{"d_model": 640, "norm_eps": 1e-05, "rope_fraction": 1.0, "init_std_o": 0.00527, "init_std_down": 0.00527, "beta1": 0.9, "decay_fraction": 0.642, "decay_shape": "linear", "batch_tokens": 131072}
MLP neurons of a small language model. Each row is named by its layer, matrix (gate and up: input weights) and neuron, and shows model dimensions 0-191. Each number is 128 + 32 x the weight over its row's rms, rounded and kept within 0 to 255. Numbers have three digits each. A neuron's up and down rows have the sign that makes its largest values positive.
A block is one neuron, or neurons of one layer that tend to fire together. Before each block is what it responds to, as a language model described it from the Wikipedia text at the highest values.

Description: Transitive verb completions. Final piece of a transitive verb, often a suffix after a split stem or a verb after "to", just before its object: enh-ancing, ens-ures, conce-al.
L2.gate755:187079120109122114098112158105125124083146117088119115110169129134016160150143136119130114156193091165094112134098128072161078070090152160192126145178176149146120191167124130157129042134189153125117107141077129152174135123087091151126167113140109122122150153140157138158140122165080087163052176093119159143091118115106127135106097077148120162088113140159169106121065183130170162175146110097110150126113118088176133121093125095079119115124124158148142137121131108074121138177123112146115146091169113070124128055138185153134081155115141099103154140122072109131106090125079146135
L2.up755:139100094116143109109132138071112076153165099092116094119152119146051118090132161137112116161129119092120120122072124147118123136110165162158068126121171166100055172121093136154133060125118133127119144147067119131185077115153106117155170101137096127093140103127143170110149134199106078149097137124137120178091108117125074143157121050120122146128138110090150088083128168109120176154113121069109116171099113125171120110116135090115070152117104180083098097111143139067167103157189094115123073157154111155128153044098112147127059187108137131081188135133123118143094096096161188144
L2.gate1239:202178085135132088095118112132084175085126108102106132110163113120100117174186106143121076122090065158110152127078139168200047087102151125188085073096134135138096141130103054094142115050188119093156087122145123075103118131126081087136162161158097121101135130121139108139042103135101100112154151128122178111130119117138169152165136018186113111104110110140109118166146124158171125177133161173178156136119065077111116138138166096141075090157116169086072124144128107107147141123111113136084140180144135085160140101111176085132088153173115142055114110135112121164182142085144160159
L2.up1239:235133097133097172118155126117131192065102136077186151144157128070083083204169126138119079153089090196147111119084096154201134109124127168203100090089115092162135085211117073096175072101201101075105146157090103116114089125188102114109207145151073122150141112140095122123153106157152115203125139134162132141114161136107129154094079075080156108121153117123184102140099171133137162132149184125142088122082127062167149129102159128123084139151116104115109115100110116105124128135180071121099118180143104107144161103097109125185106115164118140104111095133095127147146130116118110109

Description: Mid-sequence number fragments. Digit chunks in the middle of long multi-token numbers (ISBNs, OCLC, coordinates, genome positions, race times), plus mid-word pieces like irre-vers-ible, mar-qu-essate.
L2.gate56:114050116112103165198126193099097137150107143149168131102119133119144077111175175082121159135112144096135127112121116084098122164098143082099133123114100161096058121135136164135182159106074085130130174108151144064137157102091095155108134149152096186105103123092161146153111167210130152189183129125116111051098174065155096125150126087139116165130127113133141123100099079145131112136138101109134119105087134147129143167086136121148115200166096131103136137229114138115092100164121189112100151099138140186169110065136100054101132142077127142153172149098129124089075141163139166058
L2.up56:095150151146153195170129168166092124133164136136158136085139146119112116128095114108069093105118103159123151116132103164126111144130118138086127096126150145152062123126154120098138085150089157178042124135143105133172132115118080141137099128111145149090034096091134098090179160104134116133126102209157109135064165098104105125132148116053165129145121181082148160159198201107186131131125092142146111120220126139105151138084156146130132131098120140085056140146139138128099137166126108120176130100173165129111116119105185123108098099139126078101048070169129138145165069065150155137
L2.gate184:161183080131078141162095092175141118136067103105173113145108148159213122138122174104114177111107109133110129140057092115129162123076151119161154136111120144080090164121099107166120102107133133162100085129133100170120162081174143107183108180171126144080138153129125168195105116078150102144096150089151083110077137098130139126156182167114221116142096146159146140130118098161128117085083114154186146184162102121114199132169087136126084117072129150084165147124172105065120149150066110094137157154153103177138148215107068131173136103135156166116200152106101130143109098096166115133
L2.up184:136127174143122131116140170177149174140148100099066144166126130175143160099136109141117149106127069147092124145183147101105088174078150089111131094089080074053162132184087144145115149096123082120162135181138103233193120112039104089142134135141104107133119142122154163127135192169107153117173164158115126126132164085155151175100140180117124114112106138139164110124154167175142148148150132082136123079117103159177102145093189075196080143125109082074095147173170105113132117116088181154168124089128175146142140117106155133076130168134156114119169108136131152113152159126113093081

Description: Late pieces in codes and names. Late fragments of long identifiers and rare names, strongest on the hyphen before an ISBN's final check digit, e.g. 4155-1; also mid-name pieces and table-number cells.
L4.gate245:098119111135093133132109133099051168096137127182127130107134162100148136119035095133095117110142128169138114125132116117125127091113132092118104151105151158129155160148130154079135101153123122168167136088146129099164101120114120134162184145133175106104119130161112106143096044115127157077093116134108132090075165201148115134122052126121200143153195226126132149113111154125171113087096168161126092104179115132089112168103100153113086127145120156077123098188149129099119110168125169108124178097147242129104146114090152130092156178138176086139192137147109161138078138144119131156
L4.up245:142102088103087117135141160117102114124135126147104166110127151140146087172127151080100130083177078101097124108097112179076113119108097161157112152178080078129151115142112116145086140112097079098159079125079136165128142141160120124128112126091135113134154128113142146109195139158130120099161146101065142164143182151153102133149123122128191183137104157105135168156112130123148163077165090122116121152156123082179120139189126127138130134187087129106144127122145154145072202095119119107142099158083096105074124103175086108076118136071143070163178118135188120115117145136122151133
L4.gate301:114107201107144159103138125152149150093128171162167182164117149171120124100142112137078089083051103117177136160110126132107161168122145114181192163108137118148168143143111126126114152108160149115100173126091089132136121075119101117167048190143109170137149182137081135116098100128162104103094162118072127103153200105098143140124136090158146122102113087075113119071126094159104142156127165123216112112125121183181166049132143090127033181139097148161169150127120100173111108154153091123173071122097151136159117036139120190132149087151166121168137104120118113170128172183140115141
L4.up301:143073100148125137097082145185116114149130161156124182122167163193126051129155092172131184151117105126174134097175093173128153134105229112137140120136118112150198149072172080115103073100142125097064142085114162166125151146153119136119163149168088202131173109159127130146104108147150092091142079132130113102132146083109086137027113146111143123122219167143162163093075103095140135146119109115129119115142129061100160164148169151181161168091147130130139139143087105103108161127125105136124100151111154128131145161110094126084135143133137039128123089127140111176135135132154120168
L4.gate317:138129106093090157096141104100064123090112097183133086143134108113143127106099139163096147127114161153189178052165155108108167073136127184090106162116078159139147108127100164120130128171136154143080088079093173098155169140130100111158117203137101166156124112127113108109084102150142130165141166130205117170147123100116129087178141163151077091167142077109130135068172140110166147115076097088115080094141123130078158132175124141119130097097150108104171139122157137128131119132139117127100194142141108184163074139201104155072151134119133144134114093120090158141159088132151173144
L4.up317:127134155109152139118102162111155133169076133131150116140159148112162143100091188107132132207137112096165082131099202161131134132121153108112156149133160142109092150064087120114149139149169107141116117118110094069162158169124095121113119158131124161129134123150117163131129126075150136115143134115113159198109060066110105156109113127034104140124156148133149132110033090132073127070105098134163119138121089136094154086126094178141110154124138077159129126082088138134147097115158139126156104168056084127083139075156136123127169191170104091064138129164140061105102159115153119145
L4.gate343:133119099056089082048119144197143153150147172175127110132120109139104118183129128200114120158098167162162125145167119138098141147145096092169121105139148136143125160128165120133143102142169150154145079105179186146094116117118151149132119188120157121137144090110158108117148147210127162120151079124169153113146174118188139143148075098137110074158135125142162217155130124155197080139153062155084140101088198100129051155147106133116155161127098107177119121139102162109139133165108179120098143129161126092119134157137141078156144157157116163134151129196128166151054163182099158118
L4.up343:124127107175110169152137150120189155128157159146099149112125121158184157149133072126082168103132123128133141082131194142079139114177098093115147135126111149139122075124098112141139104130126112207080150121198106136094149089106140129137101143149104151110086146075165134130171140105105179081154147117140117101096117108125151077122058201099061137155139102113074146141157149131176058153130160096086147142140084140104098151145135084170159131087087113100111140075163151148143106157124227151073119152068072138133116102163098191095116112120074118144185132140179139123142165144183077155
L4.gate355:168159194109119158092122087171118094140111112150171162089135142128144127175116181168108142107139174154083082120088101194156162141135138148201094181118107145110170095139085123124135082096128135148119136122135064134102152139123146181134076146147146128134154053149079122157127094139095134087102197084119159102109137169126142112126073179132158076186141119117164088111180158102084160152121130143154138151139110079081153107157071101176108134145157125183101079122141153129108085163116169138138155146171088063078117207122132107114115119131125099119134183086159077144097087129132182163
L4.up355:148142123089104146148091166147161118124072121166117145101101050166164140076110144181136098081069063144121086072130182137133142143135138139155100169136175111191058058166099111107153145112121155099113139110143112112127075146112117131107116105099135153094130163169134111065135141151128120116125132143119087090168091114133144107142185137166109113193114098193069106126106134135122052145147116084059136173120092158123139069131138091143145158148203112155148151109132190148128120135129143133159084140098063126157131101104086114107171093104134078115186089093127119121128131154121158123
L4.gate1069:101105131162100158142121133198138145123149120152123083140128173118101123164131118084085098112096164087143165168197127102098109138114135089144136083101078108125109099142117141074120167167120107098167147137127130096096105082096116175167047150063122118150141131166099118127109117193114138133099151120072135144099133085082090078107158098117099178086072103100119093098184131180149118126087061163112082082145088122083135107110155161142091188132102118110161110168111133132128165126125103153116106113169118168100114187133137134133131130085177122089123107119148144208140176105184104115
L4.up1069:110117070119170125129129134111122151081086096112100144111199157116080132106092135053084128121108058100127156078176113179144055185138142176160146077163100124128153127132165129161130152112150132112154087149122150113104153144135111109152128120184144170140124147096135155118112143181139132088159113086104079104153103099069119136106138103106201137124126094101096112165041147088204128092171085069129147166130143159108180161129083131181099121107156112177106103096085231140143126120115126164128117126127068137169134084105119145104121149115092132095144071172158167130157196142116093156
L4.gate1671:171145173144116118224133152114119179106149132083151156101127090121091129133125135094083105137126099130093131116129109138131085110134169093148120135129139107119148101162126118100148146164183116166103142081116139136087068167126160125144140109117139174126086111052079159115182148110156174166108171120171061160137091130133169111184142119096111086137204121141073128170143087115089137182131086158126149112116097146077174130140092114125140100126120136150121209146125095136106171113099153103090116146125139145099058139110189121047109146131087156146199176154123111162085147117119093122
L4.up1671:173101091155159171131105094142143131140109151179133113127128106118133168141090074135153155109113142096111110088084128154113166131154100148155179157106194099112131097123106100105162166100108077124123060102130132146125140105027111110148163158110133121145129101132109138119132067107135097143110083125139119116223140103149096129164131127124131165156095122140123101098180109128131216051092116189165154084136095084113146124153123128075147151168123091104098190095151146115144086129122098149187082098068120111079142148074120084135150109179135101142137092115111137171151161124140177075
L4.gate2303:173124123120143094059150203115137118147198092101215140116140148177050133168115144116142149165120126133077114111135072113129123124169182195116139179121166134144130177129068201115134084125118151065083128130131137128136097138129121117110075156104090149168155100112121129087130116162165143119180130135094067132078078155116106118130165184152153164122122135069099109177158124126152104107131142131159124098149097166126183106190153145118085181088186087190160143145136136049079142155167099116121198085142144163081131110133147123177157095112153213171098121123101129142176150127134111131
L4.up2303:143085139129138120223102113109098090141123158120165131182184208090165089188197182094114142138161083149132120128138128131075104162099225095105097195127191109126217169087163119095145129093145160060129109153110075118151140125077165092136148176093087121171125090091101126142109128093082138156081176124139151143105117136133129145161168100126153107135109121116203106060082121168148086107168176117133098184134148161061178138146124118139099041088112106191146183063135146144170157116086153171110125106103101157135122183152113088160124150127108105119113116104120139104064156091107141169

Description: Mid-number digit tokens. Pieces inside long numbers, such as the hyphen before an ISBN check digit, digit groups after thousands commas, decimal points, and table pipes.
L6.gate818:168101114097088142138102105067136205191076176126093141121153137100134122080119118142107085107152133082165148157114081087162185117076129160085172160130105189088113129125132115159125049172069152133152122089179116104088111161116141126137104147156138134136128116139080180115152140133121131112142091143132149083119143120105147044162160142184189136187187157112119114158134142178139093123147127122162139096097115117129110125084136165188183144125075112126143115189166168119117046098101135126131168128167146168118115188128184123118098165199146160168111137083140135179183127129146176098
L6.up818:133143123088105128160115156098176106139131102180098064142150121100149118074137157177107164155131136126195160207108106088103146151080161096103158126123096132070132140212167104113144181142107060112144119136150123119112141143092151153127093131059110128113219136149093146102156152122108140145160098140089127107106175042096103104135166140195114084180129131107084101107163168107182077151138167133172133106148107153127213088103110199153097102147106121053089100151109172128115117206124138124171136092131205156128124208120143167128116157121154122156099128143135101173152142090137149118
L6.gate1108:099113121137093176121146111168169149145075150133089142176096134075091086088103074138130146120134153135117139149122148152126122151158048173097111067083130100202068183118195107103121079156061136057163119119149155167183084137086131090113102143159142176125087148136122133194139183161176116102048132160169124150107135163169065142115120129159125091139127158059084067074160118117171121174135152146126151088129077123059087142082118182150132093148128156140175157149149078116150085110164085132090129074165139179089127128148112103134159094143164148118138130099209151148174104125126098097
L6.up1108:120122148119105120099154148158139152124103131115104133089151168154123188168167099068129131180181106121086100116132091140072156105103173096123066088160137132080128120103108097118120100112082151104138145098130148137147163132061112124099162141133112172097104093160113119131156121131099136107170094100060086133097093107108091158101164129113120106158114082141147142152128140163092092139123105155129145137169125101152156134109114107155060147170094136107086092117140130124125098156020129150107129140112111160128087120111111133077046094066148165153187133168130138158173168103095156075
L6.gate1200:117102131086150124124157114192120130123097170188135124128152077139101136104115097081179119168100109128183175123161071128160110114168056150204163101138119160091078155123156151156189126148112170113141139083170096107140079165101128122132110107131100148136115093102144157096125104149122185114155042082122138134121177109121134069116135151121127147142109182122119158175096140129076095052120145141137125176198140077078113152141118196125131097049102173163189144162156125130106128130101090125116103129129196137107098064121156138125134146089159120172069179137124126083102136082118146146
L6.up1200:138079118144079146122134102125189128098102141131124167080107119094093103161139120121066101105115144068086128101150135120129110137110129130143102133117117137076170127110108077095132103110142082068195098166172192154107078182137159151203109192153071123168149092138116140113089166080187077154140154124084139047145128105168098133140105161122191121126132191153180107171148121127124120136128173142177123123156111147163102100174165130112153123098109127154144129085100169057176146104130131121092115111197118117094184107139149108099150098086114120126129133172065155172098066104118147170
L6.gate1784:109164144183104130167101169147084176097156127128136114131152165123186104130113077101124103183204139095084169166154144111117141129130105191178115115144094149039053157171148083113149131198141088086165124096107147084107142154105111145171115109110138148121126147076185138170135137099123090136103083120106157137100089093159065149152093177150179055098172171143117149157118134108130136100176160115102158121164139064123160114121076127140150136084124102111159150131111150092116112125118094134084152069099195137147157123153068176142180162106186142088116131111099128118094102123209128085
L6.up1784:034153125126046130110166148152092113157136098133179126062084129079151109162156089167104152196092108109126099124170110152145149159106153118167136144125148194137127138125132075076165152158093093145109152085151158160093142136111127128098108082166113111135145118158163115164146103126165144122130209050153079115139157144137080146164146102097137156153123068126081122172148184119061177087180112154155103123144096069122091107118144203088160104128127152197188137155155111075117129180117125142091188152138144106089172150176198142121107032133152137153141139119113124166178113124139218178

Description: Transitive verb endings. Final token of a transitive verb (or verb-plus-particle) just before its object, in narrative prose: pick up, rans-om, grant-ing, st-ole.
L4.gate179:084144152101140099129161138093119124094149084093120076136133177130150118087099163062160118087116092110112152121124151140116133126101114168111178129169150111165104161134139178105143124072094128130121157126122132110102075183150155121152113139115116145127159133158051125154175080129105133126127185116100087112146143110124155139089082082121097099109111127133098103081129150129176146192157178091108118082099146100164114171149087117074131116136132194139141186160141123070125178108139143126175156182120149129166065136140136140124104123148211135186091161106041146186114159102084141101
L4.up179:135088134121142116119089125162091145140102154096110103107075128157124159145145126145177208118124187087138143154110113129133118092129084168117114085072141160099083120073143137143128106108130137141121154115138155130148091124116161089127164090093176129089141120079158127106102121160139175067130110193127160106172111159141161105148111115127164140130149099113150140193148149123125171109179123173140154143098162140091115151099102105112136144129170129061108091181115171076138084101129118100107139104126098142124157113138179182157155092114120127181098159129104118085153127132117135135
L4.gate365:153150130112133118121141174167123154121112124150069144155172202071094142132143150125152092176102147128111117078098186152157188120094100171055148120089106102131119127097124161072115079095182136126119164087113134126094161096101151200141115127154147084159111105129121126075113114112105121108150148171136151132106126148140180076155069139149103177115180168181166093143107144155092088120221069135170167114122152117124130110182169105158173073130117179126127157116115114140102087156104149125132123159117116077122143099139066111140111178106131130152171143120135115136134123144155112130
L4.up365:141100101167205214126145162055137135104091081160190080161139156134167092132151124110106147167081164059097074096076130107071130140128149153103117108149109082154143124187175135130118143140104124084148144074157166078093106118155098141109161186121162033116154122163139111115069113168202072109126138070159136172147120076175123155124141140141082120095106091098132141125204120132146120139161117160124075111164135126134113096164168100115122128137180156087118128094182143140179148098113086123121117111145144124182172156089146154087134090157115146093133179119115161179132179115165069111
L4.gate533:117089154109211152122169172090119150136140110120088080097116091167098106095160158140125084126138176155137123109055133159105139110096163162121133242174116186141137184127150171052158177090117089116163128057074091125108164073105153142076153125146164131101131141155148215111091153132194129181154111138151176113149163121110122101096131126121148139116095113105139120135111151127167126108142106068187161181136073098103110097099089072161082100152201103129112150119160187113133103067213160120053085111112154134180160124116120165080118149133094067130130129140109152144157104106145133181
L4.up533:133122118051149128150139154128141186114130059159103158096122255097098162147089085116101133165080145147134139107078128128150165112150117106123142145107108141080122099117132154094112103126161079161113131159159156126075130127156161144144126123165102040131112113181091130134125108153097105120115105130132155103093099121093163107119098083130111147088152115125179106089180145148144182160114135161177128147121150086112135118181119150116156116141068163060153157091061155129069176069151144136155131098115100168079135123118078092153153142154104145181151120150104147049156124068115163097
L4.gate1593:130093126177153064158159112132089089112133152153137100168198185162131125065110152127113141119078103142094165138133110128196105124123170162157172107073093114105128169128128143107150115102133133108142121151149158118150131118104138138115161146180110117156159139175124114144158098193189105164127163143159154126116115139094102146155104017122140147169104126110182131122117134079133141134133144113140102088070163133106205144132162099088103127093121114057118078149115116149125146150144110132125129192107154144164089109131123137114090157135140126178139148100135134156137109125075171124
L4.up1593:182073088140108131111161117143081146107154104120185126103177121188041145122127126110157150146100153154106149124081115177148150117103138164134085077163140092125100127167090124161167092129208103103101065175119114147161118134136060093195142130120074122107160129161113116197150161106177125160147102146137166143111127094074105143121076100135168164157149092143193162094062099069119103155197087080154118142118132119122132125100219110074109146107169172115119125183115131129141113139139080125105134118126091114148102153112126125118088146167150164145078144099115147168092082109090116144
L4.gate1599:132090124129112150149100108133127113127151053114159063124142166147129123131158107084131124094148131106127076107086126135144120120120192148157108177150124144156134148150145121106091099148127114103130154107186132100128140054118095135151171116133104148162133071150108151135142182140121104068178135138124120201137159166156136140106109137075098064081130136091158071139123126069106147153118040171121084071142116163074117138140130150095121096072186110100126134133095076116110096093168072158127118158142114137089139108117111089163176187177082070054159152128157116187143146115118085077
L4.up1599:124131115191131138158080186178168171135134090135120192135140128123195168122085077160141178161084147105150170109174091095169118098100164164097143134093122123152143177168076141154082027101110120085136109075188151151147193137144138155156124085090082165103176156170150128161159107115172159110127122115132168168169101169116151149113130176139134121085098145120083138152121165129121131123125108157134132112133096081180106063147200110181111111099174112089101127121118154206121080093126129084128126099066136193118081138133171121131102148197148163140195165157145183140169185148100101135
L4.gate2295:222117101123071116117147142143131147097135112171123138163164138123098152105121140093141093111147213107162174119118183125090129060139101135138160108122138176093076097159114154185111130120071134116144128161157120120131140088129087171170153136108187141054115166067190170168154109137137135167140191155118190163048124083101170107128066059144149160144147122098155127162127142135092084137095113099170132097126090075125182116105149128137138143152115128118186109135112129090144187111098141125124154096172186155134114150133125124197122095161147205079153173115122137148169130102118143121
L4.up2295:138129134141140129135134119138131108158152103247116179124168099132171110172103130106152106106143085124125123111102109132108099169182102181095128134118057083098157169175133130077115162129129173137132091110136107119109066189151119135119148107155121123124115146150124143053128133142134170121124118199193127109222184170114143179129105129181140137161151099160199118131144134097161152176145110104105126106110126206092116189110104097068138143189047119097139072150127172116091070142086117141084141109121070091076118096111131083211131096130169113106112128100113120175100122137140143087
L4.gate2349:098167115197136151169063182129106090140198120154132159127120194121164137140088108143091112133101154125190141087201129163170081176107124131111126161123168103154060101117156155168072144117166143091144130101109137099125141061152121137123117083111102126074144043202108176136111128085167123146155097087130101134124143092141153206097130111149144111104145047147164142091088117140114137092144153108146118129176192064111123155212180129139122129094069130075137040124096162115186065140092127130112129157106117174193174111079115107121097107130148156081131114167140152186140117180159086103
L4.up2349:113130138124118140130121149059100119156165148188073128111128093074136120062062106112140129074135148112192162108173145124101099110104147091085126110166125067177091137035092115127119142076155153156130128118099177156139101099131160152101083097178070087126101168142132148134146189125126075103103096030182150190117124095117160129159097085129157087086088170150103110165145115120161096133193137097132083090161171107122172122173068145143191116131157101124143169116132121144100097125083109125119132121150177137130186125173105168167148166193075119125090124137147098135059137073107085107
L4.gate2533:162157112093186146115107104170100148143137143147102143142161108079171123096142137096123099169114154167112160150180132154103087080152132104120134067076146105097158138098111103157111145129178095094176145094118159090100165114123059114090186073171114108189115156102165127123126119165145179058156056173113129095146083096177150131110144119151100111164088116081150137095114093171100102144119152121159084120181110083162061172142076113086148113123110076124117156114128083086179081147074079091119128140203110197159160137077130117123082119113126105073087158139106085197169151128114123120
L4.up2533:148108156127149072057140113124166162092112199139174124137095150107161120151152164145111156119156157077147114157179101117182109123133158158151161103082168109131140168111111166131123073155087097145138118096110103166144089150165161120117138111119124119152126072155107123139144141092151153125158077092129092147099148129095171082110146117137063101109179093199105130159103108099044169144128089126147134126149129140160093146119089120179100134126127163072124141214144157135153082079107119145094102120096106122177126131111140128120142159147124132085128144090115081185111126112151137126

Description: Reporting and conclusion verbs. Verbs introducing a claim or finding right after a source, critic, or body, such as stated, concluded, noted, typically followed by "that".
L6.gate229:126155110151105109144143125199150121105163102108129127148137196147127133126124117131092164070094076098117113126123071131158132088127116078141119091112112123143120064115158120158111117100076129141167046076146080129092086137135206142137065173101049129132144131143143102123214102124152126091108130116128115170144111112094160139144134130114156175166103201142078099061132098075105095168147149181113083156152120155103101118131108106153077140085159087108110115148195170144110129069097086096131173143120108192118174174073191192113154155130139139109126178153118143171138170134117083174
L6.up229:143143130181159122165143106179147182118081138109134091171114160083108141142104130138140125115140140155151168197163165053144144116099171222198129096188064112130120135119137175126189076104160102150123120183144146132150128149189115120136111106196152055122154134142132174121096188105069117095141149131139130109140129133135096052125130106098137141087160133125113134118116122170093086128166162091118129096117126168093136148100169108116144103150136137128139092106153110149130131172114182136125150123145148136167198146089192085103131136106164152163106111185121127141127154093151150140
L6.gate958:148067108109154110159152126114148146098132135122195086141134112156094115113098143118110140095186150152151110176140095167152146126112106146119152178123077101118101137110136125075091102086079068140138141102070098088123119125125161149056129070119129111089147128193110073120099184131118125115149118191140146096133116171093122086130110102117114164114104156126149081171137105128123121153154091142114165099166152136021117074089161054139172142168089159114110082132128157069145118135185136110133131084146038133150165136095100166165174165152124136139184111127151113108145109080153158147
L6.up958:106124156077125116093128037127125157092128151157134121128109113110140132127079093071100152101095140078120136137189136111127129155165131098107137152130150131148110107107163164097127149156201102146106073171156164139179165192091140146174122171119120139191157185191141146131195147153160105192134169104152108169135120108074113090190083108071163205172194177125180151103149110133115150141120106135132144154103109157124131112046139127170088117132160118093130158085115152088089175176142120129105134091055150118126125147124096133134129144125138086127123151100144104105153181154127092148
L6.gate1027:156142112076094119100174066115146139152161150101114151163190152092119084058081150148115115124097152089113123113186098125198150173118130152182146084122069050137124070112113089095163112111146126095185095094121094154133109130126122091160175139093118170145123123164119160127100154118163144161122102117167148071117089176095130119155103155120141196120104145114090132198072106118105116094142102147215076115110096105100124125182138078148092132106177122079116154066152103122050115153218100119070153044158123128161169160106115182130125136182112141145149204157111069165105117106090163170
L6.up1027:121097138140112130167120130108141112120149178101157143114070099168140122074087157117104073079144135104140121169062176066113092135084130088166089138137140088171145114149122173132122149094181041079168155123113122137122112175104191091092154175130124085135171106109124153094134181063189115111132144140076134127129107119103163067154117100104156152144094095027085102148135144150186139143148085127103112100115037161129094176076079105125118075141148161160140097132119158109125100134164112111138153101193131138131159174144106136153085094129148128096118130142117139140106155141142178136
L6.gate1528:101090164115126121150115107097167142118162095110154101066115098144102153116104106178174124131149137079095098210118170073131172126124077168077125136165095166204142152141068142118181137113133148172086149160069108174110110136134112117092100125142084101114120129169101161073145126214150168140159119144160100143117149164116082112134100147094175128176178146100099140167115191099150133127075116129121106079157070120051111053099126148162076143149129059132119170119200120125156071151159050120115122114155126178133160085146146164149117123162130162122114140090111083136124166097134095119
L6.up1528:113108121111126121145122086153202138140085120069139141086153167158101200190085134119084168127121131129144149122118163110138173139135119159161103140169064176101172160123143111163136077101172151120102133144113160145125081070104090107140159122105121134139167144086156112106147076165123142143086054106089136137166089149095121106149085140073139145131117160079102212130116164092090106127130122152128085123136098091063107031113083107112155154110192104138132114147184167087109085149115151147128104071164169113103149142137145116114087128137105185069117181135107142126063164183137051162